Weights of a small GPT-style language model, trained from scratch on English Wikipedia: no biases in attention or MLP.
MLP neurons of a small language model. Each row is named by its layer, matrix (up: input weights) and neuron, and shows model dimensions 96-191. Each number is 128 + 24 x the weight over its row's rms, rounded and kept within 0 to 255. Numbers have three digits each.
A block is one neuron, or neurons of one layer that tend to fire together. Before each block is what it responds to, as a language model described it from the Wikipedia text at the highest values.

Word piece after initial consonant
L3.up673:111166094144145168140153162140145095169116150117122098133107135141138153116143128131103130174121178135142118143132142132126144102063167132109115104098119087129141104138118149125128138121125118168123114162146129124061146145100147091131130076128138154104131143095147112108128112106094186154
L3.up788:111128128103149131178149158135157113083121127165131113118101108147100137162173108133123159144185117140147110166110125117107071113102131150124125099142129113123075112114140125174136100119149117138136096135157146106111135150126157120090097117129150151095159117127167104106092112192135147128
L3.up1379:151137108150117159148115101160157130094113126186119164135145127158130128115125135113153125200118112111137112134132147115157111116104124165126124144150106115083085097144160152151131137156153088105149115147131118095099127117106151116126092143126139107134118122102121131166123123155139126130
L3.up1465:111128118110131117150133146076134117118104146118127126142146125081154167109149153104145133089094137133155108174120165138133123146124182109142105076165104107128140118111145121122140108113179110177120089172115159133126125105101150069053170110134145139132169136087115110102118097175175154100
L3.up1718:109133114162138151100137127116164115135146144120139108114133116152124173141081120098142135176171149164156094117127157108146126159137171159173134097122120133108107156099092155145146144145152083155096065137095151105086110110082162092070133119136139168089178161107125137139099112168127141117
L3.up1825:151171123094149166130145128101157123103145130129095145158135104128118156122105088105098143178096182125133099150127132115124127167108163137136144118123111099124107124130104116066104124135148125154079090178111159153104102130086156121101144182164132143124173104112143124147108144166149147124
L3.up1935:127156147125132144150170106141137090147089147184132149132128123118085166136122072146126123139141121147148113176127157139130129139112167113095121103105101105139095106138085165109136111081118136133124130150170163079108121127111125074092118107109131127062136073079155145084104082130123120127
L3.up2270:131121108123101157108131124088178113129151119145123139129179111165085116134167113166135123148159156113147090098114151107120107183172169163142192118080107131090104102108102154131161147136127136178143151165112154161106134105083178119089108117134150124136161090122175084109104170184148124118

Zero cells in stat tables
L5.up34:163169122124134106123121173137148169109088145169108135156153172100139123117131136133097110138106140110110115140121139112138114098107122146121096147170121111157120123126113114130126082147111114144135105118110108159095125103112106076142166123143150140128129117174167126116132131172145167126
L5.up266:108131122118129154148127140134127093124059158134108128137083085117130136146163116135136144122115150132103119162125124112169105148124159135121136143077108138118131143101143124097154126104121111070135101153117175120129106144096138115103133139099091141122134128137138131119155095169111133115
L5.up512:153139121174140177106109145124134154142152110150122168151121131170126162126138128148149125115159135139122084128129118176103165144095112128142140144123107122116092109200109112128102104157136071126170090157170101124092086133137163105147120098134165126149135144145170162067165127150141149148
L5.up784:125132100143109087126139150088140146096094197152092111124115111120160123125129133179147134152118149106141145123092138124151176136144154154123119157138103104148132124119100102108068138118139138142158168153131118136103166116124154121080176153111114111122158096123157114163178116100186092096
L5.up877:106092124090124150175140161119119106108103113147170122133119141138117125116133083131108139133134126114143110118123201140168138109113123172124135135125100112128100116146121128131133117132129137117122155096113144163127161102126178136110161167166162092101128148141138080111103117172096116124
L5.up1304:146091127111072112119114166124134139102118128103107127140139136090097112133108115083125133132088166075111124124136193123118119123119154161184125161116132136154118151167140126117116086143107139140160103140123154157131102149132141112130133104143134142134131153096120076107151160126099102119
L5.up1617:141157099105148162146147130143130179119123122104121117167130125122101131101133069110127136124120121101180118136165067122120119113148126089139160094121127123155152116146161109140112134178109150093132128151136073096131127152129120090150131150143125095139121152154180111103145093094092153121
L5.up1804:120143103103122124145150158124139139099093111146157136130058141161106154139151136189087117145174122080152124129123141129109133076132173150089114130116108144165114157111152147177140106139099112155108139131138157127116129116136125106086125149107131123043135137170134116183094142104128190131

Sentence and section boundaries
L6.up702:096119110104099132134158154151137106144097152114126120143130163141114105156153089101156129140111144094156112128138196136156121102126141085136108136092092121133168152050126118139143129162150172096126121121158112104122127128160123080085126124137094138126167133113160099095143085117150130160

Inside institution names
L3.up250:117183074133106150105113118122146112104108157154143123147138145142111155096086127122167157149112145072132135133130144096160126137122154160126119086102128139163133061127109138098109107155096118139157095133132131116119147153120152154140140139150074107174136097108118141119120157171132172135
L3.up582:134122118181134138142123136148116127180149132139144079135145164136118122165151132145114162153120137096171073096116149107152158121069121136124151131108112127133103134141104110127151107120088103154119149114139120130128143122114152108104113136096120139108137118080150133109118135136151116160
L3.up768:151107106146147117120131124140105158122117144141135129095143159160102149141178117180164119146148107131150110089130158161110123159108122133151147161138104132128081143109109140142107121131104138119155153101139146089119104114125158128103113150136082098068146140086087107098135144145113130148
L3.up1098:122102124162127104132162130172107123131113148129144125122118118151091161176149124161128106134131133130112087134071131157160122116067132105178125129106141124174139120134121130127151088098103135116115118128093128117127132128146090130085130113145100108085139093107141145095148111172100126113
L3.up1586:112119123159126129132114119153148186132109118089152125098147072108094140180147096132134090111137133119118138117129131164149162156140146126154171165155122123124154142115105137118147137129114123156141119178136122126116152122117110096108053101108124108101144120151139156134116120108160158130
L3.up1973:117124127160146125165122108171123138107132139134139112099159180124092135140159104166152145119102164138120076113095137185128141157115146124128176176121108141113129112137127109152114124104089148116120117115163129151119105121096105128091118141164120107110128136088117121133139123140150132139
L3.up1980:165122115144146133125117168175148150128122122139152103118093110106103173097153119122143126125097186077145111084132148105145162160117123107183135144128116131193084152159125089129121095118114163122133142139154155124123140125136129126133176139145069109127136136113108164111107145138110156121
L3.up2025:116165152133154089118119131134094139172147160091143108114114158115115152132143138148156169115168147132158082129103118100120204145139160119111148115165146090123120110137132159101111134092091110129129109149110138120131140112155128139130114111155106133097100133092134100102142125139131153153

Clause-linking elaborators
L3.up215:133115103148141111143132109153144075124103127182154110150107080109128110144127124148138161174124114144115094125124102099125177108123184133091118132100121113134141098178084097097114136152139138114182096124139135127088140146137122114134108128140135159144126126119162095087121149125109195124
L3.up465:166126107103123151136161161148136123114137121136130107124083102099106133143168127144166126125165124130148086133146082147108117105143152104163143126106098094122138144136136146151147122115091100136156151146171126114131182156091168137113126128185132099103123112114153123143113124121126116124
L3.up926:131143124155160155100110120117139140133181140143094120169176127157088135163134100107135123098121123104117080111155090132170127164140170130109162131127110138140159138113125143097128108123160153130127077153152145117134137153147117104133127135111111110142162096105141129134125121096126155165
L3.up1460:083146132119127132137133127119133091042128134168146135128141138153136161131167129155167146136106174130155111137147130150155093100126149103095139113174094116145137146155107141099153124074115159125156105127133151089112146152086090148137159107102121087142149121094163139115126101095140150113
L3.up1535:145134142149116138114134171100091156147136115142092116167121080144113154122111063155146137113140133095132116123114178124089061152100128082082160110085033111153103126150098129089137099094116168157147090182152128087126139121134124109157067116174160137128147146138134118084126104111153127082
L3.up1904:090147152102084155080147143088134127100111074185081098113143127072115131121122095151141132164152142132122138099144164139123138141150116108108139162137087124150175120117081121073166150129107141148103119145121083133089158117122154112131166150126112101110156119084155167153149104132113139143
L3.up2090:164119117145136133142148156114137111140132104149148134109129128139127135120154126137129145144119137156132125113143175143111105110128118106156112121134139108131115149145139090117131118120131108108163100136126175121111155132065172137159103109123142133139164139152137138120149081130084170135
L3.up2210:132087154107120152160130147146128102110117125134112113154119124118119133155128081129163140144110137103157067160141116145168105121107169138119181115148105152145163133133107103082132083106135150116174115168138115131100109149144134150104125140152120176142160099107168142095148093148107155125

Zero digit in tables
L3.up32:162111117137121136080184106118139144108092157140156115121077155119136123146114092157120122183119138089138100106122127151185129149134131174188096129133107091088082157181083115086129105121150097125152104121107162128115115128074111142109176156124112170135170153159137157124120149191107109147
L3.up45:132152090153141114118156138108122166131124135116109109135097163101128094131154112125152147131153123088136128135119113152148133098166126089123167147130087089188148140141117168084112099135143103121168148183115135160111134159119116114099119144094135141098110144144131123132102181141175139091
L3.up207:161105069114153144144140148120148172119111149167105131145116105129142147129113104127134183125112123091130133119125179159138114127167136137139116136103130166130097133164091089122153110140132136111152099151082124118133101106127121081143103144156119084092115116139128111136118138128107115091
L3.up441:106137099136105088142155132098104157132113121143074134128112105151139109116130142186144169114129135103130158124099113143143152057150150115141130160108085139172102116149080107111172101186129151169120128121132111131112135136145141133114134110135096102090170133104104106131142125133139161136
L3.up747:146127054130142136098179120086114143080164144135106134124120131124129128098146141104169162170121112086132107161152122172130140131129138155114142117141146119093162132148143139087108120127138107141161137148125128165102114134097151135116125144135134081110181111150145111143108140103131123104
L3.up874:115138138091138124099161162111111126108100123121115144118129150141134160138106132135125174161138113078163166109149176146124134131170157117097158109120096107147120132159083155111120120168130147129142112193130144102109137141148147099128153155178096163069131135122143119126142131106175159120
L3.up1504:123126111134213128126131114103172162063143091151100117105117155092174111094175125121121178138145118106140108157174162163111144122125152133120158118105085094116134112141121106089139119141144111121144144173106114102112122146091097091131152072171105146101116108118134119172103149152145134115
L3.up1744:105132117100118115114138155136128151090115119165076144121095116159131133112133109166143121165124152122163129148148166102116103178137184140080141109129084056095117073122141109096150129099142156151140141136122148138089148158114115090101157109137107103115179047122156107150136122146119122112

Paragraph and row boundaries
L3.up57:122138090106159134117145121124118140113125146142124134128140103149100172142139106126133138165074136117127119154101113132130160105121172152174116128053099085123141155123130152139103119129097115128150158156200158098118177115101113126114134150115111196133156113115099133076115120142127155130
L3.up291:071158156107100124162154132133118146110139139145128110098097087135122134172125113126198115111139159118108155113128157138128155078139145118152160158114090126145168123164101142120118115148125130149134155150149174081102139146127143107114158125153109114081150106098138113132130105105162106183
L3.up312:122139094105107105106174135131142107146088146145130126155106157135101141165150138160123121141109150128103141139102138149148144117107140122118133117109084084121135161121131172129134136120169146132164171115127145138123138124131137087112164112182158120161092133103131093122112114133105080171
L3.up319:147118144112121122131128179121144154148074137120105134128158109097130106137132107151084138118158128121113131096160134139123138115128110102129123134092088115119134123144127099110151163163136201119129092139124147100131148124145118073133117146153125145097152116117141138134129128086120128155
L3.up917:148131147140089131103163101184110106160112144147119097075091157130138157098128131137163104116104090119121150126109128135168126104126155140120109151153134127148145109092099091110162059123152157109094128085122076122136138110128117112132121112131061121120134122121134147142135103128164129095
L3.up960:143126116126117112116181152156141113108071098111167122131136166118122139122162118145114129113167104117158108144101185172159109115152106096132145108141088116170120142090163105122149074130107147107128168144097092122111145119154129157120135131114124148121122095100174101130147096137135131161
L3.up1569:110090147114115144105140140120148145150079130125118098062119150101109146144117087144124083104148157140100124125158124154114160123137130081138135152132105125125179148117132115145140114098090148112144169134115159142138151136128126120109112144173127137122162134093123133126138107130150124148
L3.up1742:099114106100143138161196132146156090135106101124144108127143148100121136136147102123138143126124125123183100153116143159135121103160127094111151105132147116150143196111144108120161091137112127119135166136135150131112138129155129172102109184105133120084144100117140100132131141148149146168

Clause-boundary punctuation and connectives
L5.up168:107114093094119115127117155123122141137122155148112077107136117120120128128091130128139147162146133129137113146154137135175126147133134099114080102138152137151190129149094159144169125115126141135165105122095157107114146116106129111117117144124116142091113141138119110109125107127132146126
L5.up335:092145138117121096090120192110134096112109117152107093165076153118122139114116123138124089127154152113122119113146166126096133118115154106132135146123107165111133127094069135094117114137150115150104103098110113123066117120097126110084097122120176121155157139178142140118144146137096104119
L5.up712:093122109120102122144119152130127082113127103172133134130143132097135127115118083121153145084143131081179111120158146136135095157124164110158144133086135134113146133146131126082119150150118135125133120121093136089113183126092135101093078136130102143111147091137127101108114134111148140130
L5.up868:095099147113135082114125133101124179087118076165144072154123142115150125098083115131125172145141175139113124148136147147119147153139154075124124133136131139135138107114063149107141136102145163137140099144181112143083135099131122134118115098153149165102131103120132088127112122152149118095
L5.up890:116110128135143128090156158130148113139100119146154166139088133097158133124121128164142138119154151125169075130146175158111173134132165117131135153156103114155097140119123108160144099130112170153169119139110115117077161153125106130100139167119106102134160159111130116102105161097136106134
L5.up1178:126153153084105135101110150126115075113091102200144107090129127174137130148154130141127115135152155092163141108149146170124190096123145083131146155141108145116170107166114165130119128147117130130146121154134106138100174098119137118100092124148169151125151148126140109101131138125148119097
L5.up1215:090172109083119145135135149129144116098092121160119107128123148143157126129177124179145123112193143071170113136145139148145143121128168114151132138162077117131122109136121141124104123159134135136143118119137147175127143083156160141135061057141137107123130129100108102119123096133159147105
L5.up2249:118150113108125116133120146135130131076114106157102088145115174157117120137113090148099138161165149092112105128127156119119117136127163100148105112104137149116159105152082180087119125131114128118153123153146148089104151076099118168126090123169118151111121154086137074082107130151133117110

Capitalized "Res" word start
L5.up15:132142091106124145103130163170111135131144120105111132143073134146088141158099091129170123097111113123137138107098109121191112097147088120149126142106087133139153163134114129157092066122071128159151121124131115136099104102129078118152085163092117155098172139124114116108117127137134104120
L5.up123:135080121078145101101173124177123129167121150136159122123150147113133175171162098090131147121139113141134147061165140142127122118130122144100117086169145084126099113099125138129169099125081128171151113136086167126119095132187126095135141120132088147153149084113098107170102094187107129113
L5.up771:073128131107114127092110141107109134112110140145136097109102112099153157114116125117123143137148096170122143131176107165125142075135130115092113132125083150134136183064112156090108115168115139122109113160134105152099187132144099124092168168118120168123161107113098101131080154125144094130
L5.up1295:146130114088102110176138136194109112121095173159098115128142100153127127135112163110130120142126138143144090114119161111114121087118169101106100130140081071144143120150139162085118157152111132186138128134140137163076146132105138106120149161128143133132139106131141148136131130116153139135
L5.up1591:162109110080101120142122112161147138087138125118133085098126145124174144112142067100167122127117173137147143141140111133121108111121127143145137112177109104175111110170115114127122100138131150156129130138105101113105192137130130109126174107143117157146144153101117117133104121107143094166
L5.up1831:113096094092096140135120130121141156103117138116102112123132147136115137163123129111092176108133112150129110123130156115134108128162135157173126121125115152142113130150077143119096113166140135158147098183123115141094129126131151151139085146158132174110129132102113124144098118104113129111
L5.up2156:133200137137142153113149126159118155128077150109132124094079151139142111121132132112127144132083117112184128135130155147107131089108146154139123081121114138130132121147076147147109123125115106113165096156124140136084159121101149088129093127126097130132129139134145109099130126120140113100
L5.up2302:114094106113134149198101113140160169133116111121118157139113119159103132153148116117123141114136123120106147090158134116135161080107170122110118134174129081136117147132090170100159121162144148177155118179159088094106149140145133091127142143106145128141180177120141140145134087164145142123

Mid-word fragments in names
L5.up220:110109102107133127143101119096141107109119177110145128099146116148142119103152168099128143086162132157110158102119150087162141131139113156126132127162145091110114121128134158082152151130124137166116098125174129161085138107161148151129144113124100135144127144134125084141078089136125148122
L5.up249:120136135122111165126129107155155100123113093131133142116109089143133128132116140140114125132136098140078116104139149078118121101156151102157137141156146152173136155128150138118149108117137075129139131155140141163107104101138129145127114110127110124117156135164094120134134121109117123089
L5.up310:130120143131135164132103121107098100111176139115120123120130102143108137140186139141089112132126115152098131122167133116105122116106134129157107079119132143168129135101151154105131142129162108139114097178125131134134134092148135135145158121120147138105119148151165138114121159148139085079
L5.up883:131144129123111151166117178137114119107115102107155121137117135182116158095122076137129154149157125124119111134144144142106140135107142110108114080168079117161155136141166145122158105122175124158144125141114119153096148097155128090146102093090139107142145117146161122129134144123139151129
L5.up1552:149129143151110185162121124110172114054112117133154140161140108107126126076099139146079101110150110128197170076122159115128146131090127146122112169125122125121118143138147108128156140137167126119171109168137143146088129133142148076155113120185125150122139118095116159123130132129069159127
L5.up1632:113180125136173131137109160102151123076134118135158152158165154109150133140142133131138108171106130142120128132154128101101164120111148124103163138209111120115122151135100107080152129165168125135156079164119151178098110116116142104119129107125141184146145114118128122148113126148129180113
L5.up1786:111131083113115165135154124085138128127154188170102077128123147140071144138157131124148087157161150113157111102149138107168149126127107135117122129115106102146103103124105126108121128139154143117143133171161125116122120125130156130108141086134141128086136132142128118171115133163147119136
L5.up1943:124136130130157132151137110152145111111125156114164130096148120163127122075102137134172096150109136140125079119178123134069101171107121114109144139081132129143108134123146128122142131158113160115160142121127142135096140158098133104101110113141113153104104083131134135185156123100093107123

Of in institution names
L6.up888:176120128122067112134155142129132126112099112138131121109143161121128144175149140149100143081172119115154148124133149113176141133135130144105125144109151143137103088130133095129135102174134165157135126177167144124149132108164124105129129133149132104123126110102117077088130135129114151143

Institutional name "of"
L3.up412:160121165086116160145138135135136134150136109122182122138114147085127140137160126144128162080114108114169084124130134126134143141102137124131125156142130128129151144092115108124124106104127124137149123140141112128103106133124114125109097082169104129092152120089091088104147130162122104152
L3.up504:128151111111146138134096107110155117117113184151155172120101101114099131113150143122119075124133101119155134086171109114164164155095107095094096145124087089097150099137093116110201132132143147159155100131124153128120125107125147151138100123100123096136146116121143114150144150128118136158
L3.up941:151131131137149154111180101144146148096126105157127101130118142131123159126109123155128121122135118110152103112088141129088165153117123137104148163139105123142113136142124148099104098136143113154134134122134083152117132118175158111114150121147140087136166072089130138129106144144091171105
L3.up1073:089104130144125120105143142127101119133126108111112127122131149088100179172167132163133108103110171133131106090126110078091130124111148129178159129107139107185135145110108121119163117142141139144131143182150159133148135133156116144140125098162086105104144099093129090106102137155117118133
L3.up1369:104135117158112135145131090121136108164126129121126156102132135135129121138198119135111164147144160096166086093117119108104124151150161133159185146145144099118137151170147174124167162131118135158143131146160119101102138144128119150125198126129150126108147114139129119098110120107151139158
L3.up1476:112140129116139127132118120125123131090154115155124153140152130132105151119128142147101129161117161096192090127101143075168153120125125118143145127120135081157123175137141141136143096090104149121124121115120143167117110142099119091107101149122106122130109140099121104083142138152148140130
L3.up1587:119138168167118143165157140090127100105146129160111147139164129146133203106159139102138089111138145162125109150148143116220136120091140142136148141137128106166138134089074106101150076113140141155148101093169156165117127151110095148107086133099132112151145129094072145173124099150115108126
L3.up1753:140120129086130174162124093140150109146134110122156143112125099129119161166102135096105099124171162121162102110124133103139129148099128099145147129117119103159115136103098104152120132102126134143146083117079140166137137137147140158118072166119094133128142121103155114130098145125169123130

Segment-ending boundaries
L5.up35:131115128116108134143142143136126082155095090114131115113120103109107140108115103146103102122140133135162119151082137141118139079089130142144106111113124120169129167086098121130170108103169122122093126130161073122119146134169116135116138082143131144104155144121128127104107119141123177152
L5.up430:151116086134132116112186173142140110139089135104120128165117181102102132141166091140146152134122156150151083123097146138122133113085123127115135119110114079143122179095124110125153111124126184125139125168146098129122114128163126111128173130152104158117127098107145130130121114167129141136
L5.up528:165123081118097150113119126118141133153107131146154139090156128140117107119156162138162116157160122134121136115161151141177147144127119158101138079127078126131102171148114114101157146169113121147141167164144102132095197083108139124120135130083126137124104101118173109132130137112160146117
L5.up878:147117135133097138121170147149136162157095138116152090137080174093144126109142125122144118127153117137131083135142133142123136067099109137097138093143108076137113177094095112153166115095152154101123133130156096146103104112174157116113168128146081169103129130145117128112105108109150133125
L5.up1025:140096097147090081157159146133149081132088121119133127112137172125097110157162125149112150104101118126164079136076164138133153103081117130133095121139138067135117126087120125129124117121134177128132122110112106141120134109122191114088134128115130179127128135135132118107110121158143135149
L5.up1099:138098087133116091115170134148160120137062130110127124170124162097117119127158099143140155123120152139165074139104171154128128120070135145112107133111117079127140157107092126113182126117091191124165151156132111113117111131149132116121139110152096157108136119088142125140127112165116152150
L5.up1238:134091089142121113117168153140155101131071127110128134154114183116103135139149116120157137118109190142174077123102160122121138113090148134104115135121094069128140179101118118143169128128110205125133146155134110128121116125149133116120152130148088170099125097089150126128104113164128137141
L5.up2067:128118059122129122094150140080103116151096120154107094116119212144127125139147112113156127137067140138132102144159140154138149121160178099142140137123140119127170132089094151139112115103113122117137128092147112126118108114095152133123096121166099156093158155096130108105124161145138132121

Clause-opening function words
L6.up782:153113125102116157128132131137104092132119137182121155089153119092108151139124127151144111137138146153110102149160131155139109110127121134118162136105079140136180107115090122058174143119133137120102100135132137105112121116127133171116177119171107119135124145097100145106074138116092104119

Table-cell small numbers
L6.up172:135150085086171112112097116125135168089125149125120129085136116107145116086126171152114142160139135116156148121177151091146148119160181149124106135105095117116160138117107059078148176155170138131124182139153119121112146111144089107118147138111117135136140123121140110156180132125136089127

University of, name openers
L6.up97:095130145097139115120112115144121127108157094098178127131138113094127148115154118118107108134170186120133100179086121127142132105109162129164156105111134123143125126107137145125149128127123160133162150160134154177120126161152154125114157156143132127107096095133099142145137154129130194165

Connectors inside institution names
L5.up719:152130125161138117115161107156098116134147116131137102111141171131103140102165127129158129097148106110048107182124145150133172129095144140097132152143127126158110129110146152148128126150118147133144152121158084133129139157137136138121093082144152132079128117120147121139111147106160134100
L5.up842:131120116127137132143178107128147118127147092115160141136142163106124131133141144211120106089134103119137079125120109142165114150156129186127151112124118089112057129151123115141145085056146101104116165130136099119110139161125134177131124097168090127125157150155179148100107094149189123131
L5.up969:118148114114110161153162129111130123074128158176168149104144109163116124131140096109118128126125141086174126165109101137144135121125176190126092127165144105093103127104164123105137137180114107145109178129106128164133123140130111125109187160168126097131119101123158114145144124143131138130
L5.up1108:108100095157148128123132129121112135163126116094163139094103169096095140113167144113141160145124162093110049112152125095080129111124137130142119157141125066125075118134133173141163097117106113104126146100120130161112144106122167104140108130134128163135128184077126116115101138138096101130
L5.up1174:138154122164120163149118139133138126138127137101136124138159117143126129115160135140107125104153129082111088137115113121162131120121168118130105107122122127115088148133136097122156113137147145157154112155120122096108145138110096118074138162082135170126099085122125114148138149107186116138
L5.up1734:126101124138135118124134065110133142083123127123133145089113153118102200106065093125142164146131123129158076170108153108115144148116161135164096135125144134149123153112107092123127086123106160151129112132110108139094112143134112121116142158149118107134128097100112131129155122101124142148
L5.up2021:155118105143140164145101127114125109099137138102152117089117137150131148135105136135132111121150126096138123116134145106183151139067124159161141113153119090174105155112124146138176133156162113144128112112112126171137109132119137126128101118085099118134149153142088132126127130140091119152
L5.up2206:156161099105144109134126171122155146122121111137152145170145224151148132136136149106103160102140121085161077147129120100124126141097152104119124145119076141137079152132158125143084084119114117105146082106144099144090141132148127093117103137096116126125146135102121154116120099112123152133

Second piece of split words
L3.up346:170123137140133150151147142162137128127121122159136138131130144157106147120114127143139093171161113086186113144117154138159152130165147148174121146146093148141111136115108110142165087128153117147136118136136067164107120124113122085071097135096121132099141151123117138128172108111082108147
L3.up377:140103112140149129122152150127132135143134107115138140084122126167159123161119115175170127128115140131124131111163130162130141175105148163156108131158072097137142113150096105073149126135144097147146089170134100121126142128136108155099146092115147146118163151124123149131106151164125114117
L3.up490:163131147131116127171126133170140132121161106136085075043111142137116142170166148165132139112129118129091115137111159126134121140091111140157153138163068147165121121146098166131126120158141130164135124110099078138100129117110136094110118128103141140098151085097157153154125131183133145113
L3.up1070:133119091126158148120148106085182162101130125144158106080139130134098126117121133184142167133154134159187101136163173131142139144179109102169121145107121114138132150143119122129135147117174087128134172127141116114113123094141122126121097124150114088168132150118106119156128158120153145105
L3.up1694:133122116115136125074191142156133155103055114131125103110085116124152116108095142170154158090119107118165130088132124135130142106149190132147125140165105131135150157151154178095133140151130133150156174093115102076097129147145153135105099132161127123109160126144151140136121128172159140071
L3.up1827:089172085124118149132138190169152158126098136133135151145141132114124140147165143137146112074139108086130126121143128139120103145135114161144153137092155131173138088120124106147155136156135122155160123173174135132102146162111101136119160131138164159145179139132141105148105167158139149106
L3.up1873:116120151123132136162128127149157196119157089162118096124133102134120127182089114131146122137110153093117150124140202132191138188091133105188107101127125096138145149146108130124119128122162184131145093193150132127101138156140127126144154133109145148126145168154089110139123143167119089127
L3.up2170:136161109127045076122148162103130139112103119107108118104157145121161121103123111175107166188130112131137134140116121145139155143110122161156138102135126135148129135153115115112134099135145136144130106136174139125088162109134121111121126113146160141068179127111173141137118119134150135125

Word continuations after initials
L6.up1583:166147139122116166151142092119125131150071165140154126148125113126173112124149131157129118175151108148139120156152140171121159155148135132164117114123120081107144081165137123087145139120118148159143128183165139129148108123102089172100099098156123114060126107139183199115078115140152118129

Mid-word fragments
L6.up1516:129096152122163114135133133148161114162149151115117146142118134132103135126110101169191116136141123119123146081092153142118115113135136128158132159133117160125162133121134134129115096158132147163164158117125153140087138133122088122129104092164167184136143115104135133112139122191147131090